Weights of a small transformer language model: 10 layers, normalized queries and keys.
MLP neurons of a small language model. Each row is named by its layer, matrix (down: output weights) and neuron, and shows model dimensions 384-575. Each number is 128 + 32 x the weight over its row's rms, rounded and kept within 0 to 255. Numbers have three digits each.
A block is one neuron, or neurons of one layer that tend to fire together. After each block is what it responds to, as a language model described it from the Wikipedia text at the highest values.

L5.down763:145122138165106139139161102130165096068148110115104128093093108149079124098120125136111115130148132088159071129068134107145124143112202189099180172134117161079106130114153104070161151153165158087134183127129116102105120118102148116111113068104092126039118072122066138106107134137115099153187136085142064120134171159133056121136134135144145148152124180143099108091135208045112156144133146115146176134174089141102155143149121109096077136175122167126093129132119080122127154171090087193134143127053178106114118164098123190146190137098116113116140157185156160114143121112109107128
L5.down1374:164176161096145160139072149139105137111096184097103150126161065189108181110161141118132100084131116112108130093181048140115135108148160053125097066134147124089153161145169119171092105176114056134147121084158096125106097164155182139139108157100183138124114150130119165161199102113079089172104142114213054133136115058126113114082170121120147176160132124126144143148104164116174083138211122111140127040138101138170098158104131099081077067128105067168160144138111119127112129104112110103107092183193142173140141095075191126094117193158103138143123126117085162143120146066137104091
L5.down1682:088168135194156165077155143178148107120171164130135149113137097192128221088166099164102130128131122159134116130085087138130151129159117153090156125120127094126085178128149086136133100157145063146139137107127109208155101127133092136127106133167087132107127107138067220130108139101123161106147092151177090147111143142108090142092141165181148097195097123105082096089101172083075124147100105119140090132166077135111136138113116181179150187086154110145104157121118163127205094204152107158137086164067089099138142117132108141095122073150138144134128157157103057105102174129100178152
L5.down1985:145106162138065155107155184145117082139124118154101122131108167131131127124122072112132182158108161105116149146124140175159140112160128120106081101088109107125142146184097084094111098119155091117102119089108078135121165053090129119102124159165091177182101100184139115119142068133131075108109115115118100102138128146235123153131122164076048160121143160165081095111073145118164098132153064070103112125129120065092115129100134189122163181094161119079089137097109133128120168178157121168172118083169147102135121163098152141134142139142092208108112164137167127161083136122161143153
Description: Wikipedia structural markup

L2.down369:100143101092103163159152116097140110155129195107110092183129097103159155166123156125182081154110111087118100128174156070156140177086128191113138145124153118085103135065085135104138068103117111107160110117140126153150084111091131148137135159124089163096136150151132096107131152108123149119156072191201107098143126178102171178156091118205073155136072125035129158128146216132114109150075169104136167074108130158190131147118095170105121084142177109161140160150044138061162132117141139075162105079195110125153134163137136131192140121155082202184102122109168168079095117132113122159
Description: Section heading closers

L6.down71:156141084124183194163148130149046132099161134170170157145128140150105093108115156135138081151164166172142123179180116152191088165152110172125076158085135087116099127065124115122151065100078114164191088100106126150070134140109101164161156126127123163154116105128116130169190156115137206120078140131101097082098138141156119148139156117074132130164115150128140159166143164134131157097107089131103128106152161150104103110155093098073101126126135091113166119076134174149112085127085115105110115078148087124103118185169076204124185162098150187185186124149133141194126105157120102139
L6.down130:082106133090151118133108188140111086158091136156121155123165162165101062132132128143138107150120122124124165111160124141105166131119100073112150153157139112123159086195130089116147129149152129115123073104146188060100133049138096132153201103155111138148172140149131141154114135082088179145176109091140104124158167061175106129212110087123138165141141155126147153134156126113123107131108124175112127129099103057067146122172087158101141188158106124133168132140144103101088133129126103127144088149089139091111057091152072123211111094197153176114112103103117113125105103132149129154
L6.down320:116122130191128147100157106128092118088124158119151068126113090127172107174094148145111152109095149089126137149168104057078090144108096184148106089165169125080140145157098139141160135143134143167142096155150140139097120132191102048108081112112086071147168177114166098122118192198164110108112080142078098093088130082151143127137116139136113104130150134116164135102140103129181137123106119106142154120054085173178143172108093113134117061142152117114120143098074104161126151146148158124157099135244150160091148153174126125121121160163159011098110154074106155138091162096148095099
L6.down388:125104146155067143118173103129090077147088109125106169110162113150134068056076158128177106082072134110120150024120181146173079097113082093141139089141087132109139117138098137117120145167154113099152140174122146141119120119148061176074119138117098059104146106151115125156124209113123092169114086129159140113162100090161131164148120164058114158155065106128128123096129104162163110176114093146121169113141191105082095128190137144083101200149157149143173071154103136151113146081180150189105173165084130050055117142127130088105149082183179180110126157155146175142135153132143166142
L6.down441:080095126084083150132110042193156119160125137062165183094089157168143069142105078166106148127081160082189076113166132187100061151142160093064096106181155095085182091140141119143168162093158130106105091168159127133123146099107094107089108139117140175123144123152123153165107145165153126110090108180109100116081084141138155101076131092170198157154122118131181181062127066113136135126172140088114156118159117093090127175115065125116133145150150117097119095102109137057078147105113134132139181116163101104109092131156144147127133125180109102123128135115125152166146158116113156168
L6.down540:152130120113142053165125100110073078140130135095076142111161127137140160197120135136096147127137138129127115110180128151122183175143114127087135116135139123137116125090095164093143151162145148108092104106187112164073098180163120084061110134104155134093072174122119115079071099114154165115112144123063118079100075116103099150115177118144128233132144083212139092141172106142106147057147179183187186120165119184144118140109092100118152093056112111115139113113162186093146114056184190097144094156130115108133133089135095170127093138126061136125074158121109111104087122149073094147
L6.down666:092159134132139155056130064088131113111154177140113118104082160102133149124110167112119104128104087147151146121112190157156135149127177087168142061070112115091134155140068184127168095164129134097150073150119124138085152088122065136105150149135112162160150114146108163136137107159041056157140147161068151061148133167114117136102165152159134095138122110134152118124177119147101111125152183172152098121146116119136125189108060083151124092036127156109098093133094080122131157091110085204119120116132128096147143151185065115102208143130119189154138179153104100122048138146145145133
L6.down730:105094140174088110090185170112124124121121104115102170061107091138150103152122140083139072070149191146127108100095160171071171155097077189128112134083170127140128117103116120080122166146147076138145105145127115130107121104059098104179072118102179153129175141183114099104140097148145120110096025122151182107169166150084127154174101092176161174150116132144136109170139186157136152093131162146077146102117132138141118100122078118115088146113120149158150105134049178141131111125102086095095158097150110097145117145141112112131196190102136178166179103121128124153113181066153181196
L6.down840:135101099136054081137147109202124119131117127148128137180163109137129150065081113126120125159153152156135139116168144176092134144176137120156130134188139104154099152073120073119077163128123123125076134131078125111106217075159119198192114102172094065096145123103127163096077145112105085098093089138141135094157141098115123078139164169036128109124140138134077172090141102143098108170145124137107125138115139155105180128116126081102123130130117175104118177140084132147167182141135096108099201074118134124102152179142110145139088099109120168176165058160155103126127147136151110150
L6.down881:137141129071101098157158112156144115117132161105181157060111116118142128038176064178170142101133072173113147104146151133109077146092093164154111107104143127138132088076126120122147139131183103129142068113085118102056130145095151092102147118139108237128099110139086191144113099144148071101170122171076136157147139160108180125115129102094091128091098103137155117119084153107142098136199130135097142164140136091125161156089131125143148162118148149107109151140172178129026133102091069125113082137109127128136157173164074111112167154114082208117168164147141129138102111158150141167
L6.down945:094137116154048145130168115161129121110162122151142095099096173123168072143143099147210142081109089078138114141164126097151068128126174128140142164148102114213111094089099142112099142163125108120139110151151142144110176166148115190130151130105116083188110140086128105186153120140149150192145114101149120138113196135136093124108122139179166138122076137114097118104119088196136102156057187086190166149150182143126134176089158100120187142130145066148120111147111101127083111148127146066077126121145104129160084154127149187193109043133114208118090140063120184122140117135096108126
L6.down1106:160096102109158081151131112163110167152144175145150167130125105127106195070139144156171140145122138152124077091106102117086132167069111085075114125106142057097115124153143120134147129159101108092121100114163147199150111141120143081083158042063131217133187168146095089176161119110173141155081080088153103146098129116070131131173145093045117084167122163077078151135145095083193140159081097116121089119126159165093157122104155158112135146096160135120125118108152133134139151101102118163161135071125087102174129154139128114125082172128107131168101143145146160098125135134145154127
L6.down1199:122095162124096092163089130081202170137085080100151064141162097151131171122124176109094148128106169171114135091184119124122175089133170111125103161136103162139142118176070128076076103140190149158137128130115129174193186070086047087141169153130156144098068092136088113145119096096104175151174146107085133092136121093110090134134126036147096148140147141178063100113116122120125141143079149140174180154110111140112142171099149127105162075153136132094128139085108109092172151111169111139105168098119122099111117163173113124130137078154084152134165116147132131140156160135111131109
L6.down1302:129106161127157108084124193123097175064099105147160152166119149153172177110128110141095197113152107100097196116105096153137114125152083185095129132094082127180143145113182179133131107178150127104182108192157137160182210148114128105121081152158105096134142086090122044139119104106135118094119109147177120180105084146176089150144197186082094135137115136136168171142091133153155090059177136107147103075116087191121139157117114112152160133152142141199172122138147094108151147104109100058126146138122139110161133110106141132124133057106119104096108110113157148077104138137126160070
L6.down1952:118116163147135100064127105158132160091100158086164105077148096139108100191135141091163104152185198142125126142056079166117103178140138089118128159169127119150117091113117149133085117104109177105141167131091120119127158127075115098163112091099135116129146127142125165059142144075112142118072078088126119146111116198060199188177099185114127178131077189137135101092115095170134097157135111118102131121174131096136124154143135146132134106172101135112099115148131151137099146177175153086045113156122105086160131117162132097093132110164090086176126109073126081151141156148137132081
L6.down1959:113067088096223169151129106165160083096129114099077131156112155111126107119129111109109108143102151129175155171114104167104134127121156085147094120131122109122101120050152145108124096113100096126175138178128102160147119121138078125198096174116153134099113092133126132152123125123119127143143138103089153109133086023126134155110120117173094144111072109109046150150157168174109059073184139136149125160091156153104164090101144084154099064099102126170134117157185107092122182124103178173111123136090166035059179170098170113112063109111109127162159077148140128137125096165160136065
Description: Subject pronouns in embedded clauses

L6.down5:127185113086112145160109098109076178076132116143039144184087127140150119151159133137152129128072135147126108188124112149124094111095113149150146136079065110160148106107129127181092087145115065064169139161168103093118092115131178124118186121122096153100160149081147151112145158121158122085125185091125118089081124110102161157088161121174106051155135150170187162085146073187037178120198156105161141126094146134136180078107097134140124129070132123088165106056112141117161093172157130070135099101129097078101132091183119111069124112129122121144100098125154084127140185167099139163
L6.down147:119093150071079096122112148117114175146172125133175101161108191119183138116146129109094170122105139100128126152125189144119153146150156104142087146157163140166097207128121102118124068159107129114203230067137117109066134150174136053161120118137133163120120149100087092119123065135178080109147132147145110094109124192133086174110091117134136125117102121104140093109080127126118139192102081164111098101184099092128115141071161104195163127095063053136130147163132095110111127142168110095116134083105134123080108104073150168177123203135102095114151132084136104178056145136112109190
L6.down154:097143110102072108171125097130148117087129161133145121131202174124132141079123161152120090048154154155188182114143126077152163096128100111124140113141116161160145096109139125142108132120129215091134119085151122036165140119084117165124081170157153136097140137107196163176143129118124136160081100106114088088078087149167127095147175106138106145063072140142109145135153088127124198160148078105093146168069111148100120134158101144124103086160083167089159095104095124088160096123065084119131157180089151159185103135145148113099156144101094218049130120087092094123120086102165129093
L6.down517:135191153152086147162163110127120110138170181072148111131153151099131073141148166130171111151049122125111166146096143146046130155135153145200173114143121126157110152083123098153136148115088136136137109131166137160109146125093096056190120077098153076128145109095144123106132150119170184146140146102130112125105121060125138135139160127146135177107219130106086138154088094179043113113150137115079106135132127125078172073154114199104115162098084134174140128107126174160109121125100121182162127166169058116135125122099121141142109145126145049129140114076122181135060138157150132089
L6.down926:141165098142145090129115121082125190122146083133116107131096112144123161107138106121145124138076105080106116101104060109143132117092113183168137141132077092228120130140108125099137117129129140120079128158181140150139097093180121102177131096153077132113142159173106133132111140161170118189120153178110105176086109079061116181194171090136125092141135171098132088077137143172096150092122147150121134091181105101177139086131129183156142136124145124119098115083085114110165093110113101129152126115110074084122125153122170159136111154098078136143156085103096164120094168142136128169
L6.down937:095106128144127119128122112085151108192095102175129154127107057107101156091180208108176121141130175143168152091141140151105070143130055105140104113067064137105154152089134072149134121172118096130115156130085114114119158140138067079115082154179089190117220091122145149099185168092166092152123112125149102188148137097122108099092132120111181136141137181138154091146084154153123078133196129155104161193155131122140130157127129124097127135115167135156155107129101134150144103169104179121119193206159153139119131135105108075145168155117096097151146103108128109103178156151104086173
L6.down1339:098062112093138088112172120146082114168194134164145158071160167135134125104123156117138129182119175034135129156158170127070110157117101094140136131100107187127189082077152160133169101059080116120179158113141174117062151148137111193092127087138149102124168154082052086113148109129160186132140116080096100148131118139082127143080144145130107124179141035073134108142167090106160099130123113119088179046092157143094108113122165107150151096075111092081080125102114109095152141101120081178138064144073150119133112127124099131076125138157085116161110130117117239116140077176115178111
L6.down1364:112102150114144119158103164090083141111066191093088152075166125099116114123140142132119153122175162067110119111151127191121096116109066183131124088124199117171115123124118146164121160175202093103149133103156090097100128081087159185137202140089117122153147087157173120155110111157117076117100155089169149165125152132066074145105134174159151126174125170070165114100093128117136120107117127081125130121127123119113126158142103151145129131106142164124147133045115171167139091145127173118124121164118142146156113071089142138101107131112131107112188154155165103131134123138130160104
L6.down1398:095110158162128166219033134113099148080142172150130141102131149088138217039183156161124132084098146154167100103128133162069138133185131182122124139116109123146117097146171110139072158138137180102162123114125145157179089094128165073123179178122121106103134071127180131162126057063142167139153179157133110075141098168070144123165138169123123112131112094121095126154121096171097137183126137073098177114129081106126198189185091147123134127078143094161154130118103131161131059121140108125120154158119108107131178133139143169077106162151111128146149113144152128127123154140101135136
L6.down1539:123143126110083124115094128134167097119086133102120124080106149108100131094211168127093140146105093107154121115102080107179159150138155162089082154145081147152112056155158131077117066140090128100104129147134120124178076097122115136061107091119074069123155118193134122174168161107151181152119171168123102148136115077070099125190127082111136172139054138085104037110138108129145098130159210095095143093106124110144179145110146079125121136125158117118108150101113136137127079184073182127125117132158117129114126154179121081146125119128070172179090125082146162160153086111046109106
L6.down1540:114136162115177144125135107142089171162137098110130141136089154177127091103113183176051121149115137111186160126059124164133140104131131173101150095174138126084126073150106066119182079150161175152160160051203105131142151136110123135115114125114128125147110158188185135138125186135128147118162167103046120200149137057067124097104113142099063121154115143166084152121076059087132081090187107118112101129163142117144166132104135166097147114134111174169118114114105085178200129132099097156135140119111143078143043110155159112135119176124139168153187097108149153083171137146103162151
L6.down1719:133134117082103142145109132181102072089130124116126109114141035163089125136111155132132088087140144116097148102115072141087139206147070128086183107094120145172037102132089089111088172157107133139128107115160090083172136112099130127182109118129126157115160151095116160123147122187057142114141083111115088122083090129194181172133094193169156120143170106114173158124133062143093108154101115168136121107109120070125144083097119113144111126153140121113124133151111121133142181146114162132176110139127171136164084157100108158167140086123137197173150104088091110121099113105135217102
L6.down1741:091198137103076179159151103077101109067159145191139124133130135088134136109104148154102120078054160136140083137216110139120148123085172080109153134131109152149200177137151106121090139142059131125151146111128089143125096175159064135116108141106084188100110109158103127150082126165116169122148154124102088118094155141097112181124190126162134132109133125106087123147065171095122116116148161098093090120161140147135142125137169119113154146113131112141135114101086166115168114173115099146096123125148146175180125158065074157053091116094089251113111184088122174158163098103134100091
L6.down1844:061103101114181114142184107087084113091078120148150171104136138107106144086101165134111133114116157110182141117116153089158122144118154137113102123097199118190103120119118117065169089085206121154139178149173125120137116072117161153136070083184155125127122136135031233176097125125198132098171112179120103184067088192118104148121118161125145157120119130137076120163157168132104137118168139049110079164099127123143093118090188160161105152085144142194124061130134114115122115105170155166144124173146090113099139134107085125091047099123112143134143157166107168194085124161127092098
L6.down1872:122164137167074153182218147150042139150130156071139169146157147105157098120106113147179146087123126146088160143134093163034177126054061142126146101109139189115142206114151087142086102080120133132115137112112104126121130115137065101162111129128157125126107156129086138117135134108148148165127139155131075146075165132102096112131146107102090099103153109112132065107134133171127106087120125131111105142130136118115138111158114157071124150103129111132039132147157138062133130131183113194131108197223142184110134092146070109083136073074081228109108110146105156148106094116151144134
L6.down2038:124094188086096137083168093140150095150093116064149102158127138134138169167104041109105127116129112062150117148153122124156198138083115058127088102119137120145122188135140143121094143090146156119137183099122167117069151164066169128164131111109111098167106139155148130090135121149118117122150119129149141149086144127071101088128088097134121156109121082162195187162131123092164107102117136166152119166115121127151115118143114161124110113076152084161163125091104112117162116165116229138144147172140126120164089141129098145094193131100155171081176138083109107169102157106141187154
Description: Headings, quotes, consonant-r onsets

L6.down74:125158152112167078171083088150201102122111150105129183156177098108152102079160127127095120137137111111058105152164143179171109115123166146193104118099171168141151121159143183140160052166120109112089136129095149123075108137097134121074146092110092137141161134166143056191156139108073125183117097111135099147162158158150080163100182159129152153116156143112141146114126094114103097105138126133156147130164122152076126142062130130094176193123198183147138170077144114114080155129088169152136113095122115128132158078116150167114049115096125150085124184127114155201100174147158205182
L6.down249:071082057079183080120121164119138077172131133134165096129114162069135173107106127113171150144150181149121120076119099093139150136110183145212167118122147160134114137128135132101099136063128133135092148101126130089171159099084113101152172163102143131197097116090107064134118125133094095122170129173126140128141114137147129151066149097131135151138084112147099140138111115076127107162082126119122108090096113124091124123138149075163138170095089162117121082146114135130121127145156164068097175087115060108061138152142087131098142083101113035129158139122142148161121151122126124135
L6.down260:139112138054095123123163095106097161178149158162135150108132138161083113141155128155112144130118165140113144146059143184113067150022151124191122100062148192106151144126101177084152140140157147088118142187127185126148189117169094178128078168155183059132138129117138138083132174140100099118131129085128144180123096155125174103145088186170136128082147144162084095139086100058117124153150170075079162107115149096127173183105079103110138148169077126150154201089120146131156143127103080141169154133131184111128129099187149104157138144137148159141150135126133079092205131179132115108
L6.down425:099127136121092064143123150099183124129134077096159109132180124109113155147125119114127118154150100108130126101111138061196095150080143066090096157135138120099085137116110113128157102107116119109145125134079116095087091117125119132146095146126115157114147129137163205051133098096111102130100138106091155069142141137161189106107087199165129109132085161164110127116104128196085144133102127161147125115090106130096152141138158139158122138150106101187122104137134116117129171123181162137121157143155119128080139184137137153139113136112068223122144093136148113141133100149147172118
L6.down597:182160095105101150128131153158126170132169120175110169186138140159083116132094149144192081126142117101153163120159099120143087088103176131113119115095116121145092122158079164121151134111143107086132075162071120130130122143169100197137153074111110069091085120141196110157132092133137112174158202130168174164126167094099134189108107135074063127120134092123085120153121075136114125158146155144126112113141064188109131103129145184114156149124134169156123102093095132105093155164131085169137166172131110164116042137200126091078140135098128143061135119104180135167093140139188101107
L6.down667:078161135121156103093124138178121091133129180226131185073142118084157156081184190162161091119164091105175159089120099107093074147155141115122094096096182111087147109128172129098110108139184120106114116122192140133057117115123099110181129131056114089134091144148149133166128099136136179122154149149108130113111115117176120065162098115138144101153140123129102174132177125132088081167095118129138109116162185130111129143185111086126153127166118131187124136143085129079097121092176111161120162109136143144166173105159101096165062065156135129084135147128150112137139127129141138162
L6.down737:187132117150144160147158101068134109163105162119108146062180172191121122170141136036110187086125106201139116091150135100045131077095157082137139095142096103133103204113165124115184129142137123127112172086085189120147105126111088157122121111167101113107187154144175157123181161166154107075117121145126158127154167068147143119175163161099097123167132104141109146166115139094160113157191124109102074140105138133092119130134148111156130161104163177121130094096145139096088141158139192144172160125094137159096167128125110140127081099160101142127068128086147151151066113110210118062
L6.down879:040185091122106116094129148103140133180077112112115081132114152090126100107156123120116146098106172093131108121147147151110183112143166114151156177143121113083132175151142113161084150074129148122120104114100110077199104150143068138142114084139102161107119089111156119117148132079106154116185109141141203154150121215209138138092140090181080139178126082118178152106111131152146112133074114080120090172117138100146108159169114180096169176137066110181111146083083105124147119142089130105145140164161138135156115097098128130106155188124144106190145151134047162171175126073136126134
L6.down921:162112125088154097123116044136215218122159152130148150161116109153155159088169149168138154145175137100136109086102127096136136179122138195103125055078152078185138111157109145155156109112154104200047146160180160161125119075176099154138146172164127121163103162118127042146120138124093162118097119105165109119106142142115086142105145150123135181087102075121112149076111109102148101148156128069169088123135150147089138127167097119133112172131150114185134073094159091136087140158171115109072169109115058175113050128139102158138100147166149141140086161116096173114149144167128099138
L6.down1292:201157097181032132168160191123120110161053117100138142129126109085133185183094152115110168163151122118131136105168113096200146183171156119090138111094065090125133136145091160139159121107111112187143083139201174100114078101125100110136109120182183114183117080173092170150156137139135112083180120093117100138087170141179158149126146156124097145123113143145119140095145168086109171134114120150152130143097155141064125152140163171144211161111061089109119143124117078130105159143081146094194164118101117132113109114148132128127090162167091112141150153120100157140154156189115113097
L6.down1480:136147093091138117117094121082108110167120104049118122094177090149115079109140151106106074088148098152164124070153127109200221172077150131112105108138150102193123067160178120120208156153173113119131145190063096125163112101087084176226171162147116130143103094104138130149163140173083114140092109143150154109115134172142147124187143126129109077138068172132109176170046153167156083129117115141187084093124165130142143167077143201112116171081164127158111127062059102103184136139069097145154158122145174115151116102152147116177146070060108086172120095115150137125130104115163116186
L6.down1538:124183128110075096150109117108118154164155116103151155126144131118170103168165119103118056133073131121120198070114125109130140078140168129153140089061106127152115137110079175088131117116157089135093161163097155170219129124130143144176133137153135101075127153133138063163150162165135154099139086107152154105170133147142135127165102117158121135106122147191141053117203174141144126142122110140135178126146204143129110160072114112135165140118066144176131085107150152140121081143122187156144088054139148160119102100164109111158116154153119172102137105151149163088068187131150121180
L6.down1799:059156171156157130101128102151119192166124149082140097115213154104133145162139126123076148136090211075143135161198149156165148102139148123160153110152167117144105125138175104114120172119089137087176101127039115135101116133158172103088085114107122114119136128115124093130040140093134143099110142155155186059101088073134206116130075144142104082171114140094132127096148084129172208133094119134104171145132162181142091101150132090117088107136154170143100134156096133128126131157133067109135156140133093135188182083165107163123092088169165177141108069094116172091149178164158183158
L6.down1815:137147154074148123094179095107159209129117112088067114068110141153194105104108073078138067098130154126167143168133100169136092110221133103166083118178120073101115168053088132116179162153090116126171125159079143134178073143106157123145166182172134168154127161126119092122141116136092129144088141071125128161116104161152121075114167107158096084140110093108111084169122097199202110136099119157149073176177114103079140113111130115120143092130146082161090105110153094087058155144143156110161141155169136110115180113160125175136141168182125122178164135177131165105142132137094118152
L6.down2005:105145116116208108107092116123160119111126151138128140125155084143141124171127133100149097118106138127103211081088143124105121111122029172113090126134144114101106089084081162097167080133038090132113154143162085110119125148201158144168107144115068093118152092124085090150128101139170109124094170147169141143107165178096098183157072117103125094126099120083125117174149114134110182148154115105169137189143100140070115127171097143145117122166140150185174099172116069140114119121115114084088121105131145091167100165129119149084167169180141174063125157138142094124118120155191109158
L6.down2097:135142152125116151122159115145113114103098152155153136154121140138108143114132109097113106122104146115148152094080100141122107113103133135186099136170154113135106150105090138096108095136169157080131101112115094149123152121098162081077101197152078154115160163156133105128105130072111089111156118101139125094102141076201174073085091083117066080104182077167129124107143097112141166110117138116163085121173103102104126180128042119154053094126099164099127119171107125129137187092098113178132127134119109146111169118094163119114040054143139203097124089040143133136131146181168165138
Description: Relative clause subjects

L2.down1859:105124067141154056119178085118065112126099116174111116147146112110101143080121148100092142131143143159126140036187175125142076114187223101114080122166173144116144140094110133126166119093105168100156151116167129127149135157088138192148120122141138094136121106155128086160150120138132144150136102126149108151108072109164080099130128178126127169077171057066110080174035084127151114125124119098127100084111132160110151171124136121132123094106119062153186106205111147162129107084132132127092149095125147132154178123141163126126108092104127121114168145123144095139146136153111049072
Description: Passive past participles

L2.down1258:086132131145127146079149130142101118165107142128114086134154125135130190096173116116122162128126155136104146092093110159149147171122140078129098123100126143175143133149127179107133166177162141062146143144146120101130163091098120117169066188122106110155071124089099098148151152080112138210066100164150170145129125171183078134148112096089120106162130072132151135113128133174067157154131171086141107163122161112084121137103200140162123120112072137118162142158104118090132142114200084134142140109149141115119109103122085171186116109140082127167128155135090064151097158141103090098
Description: Post-nominal modifier openers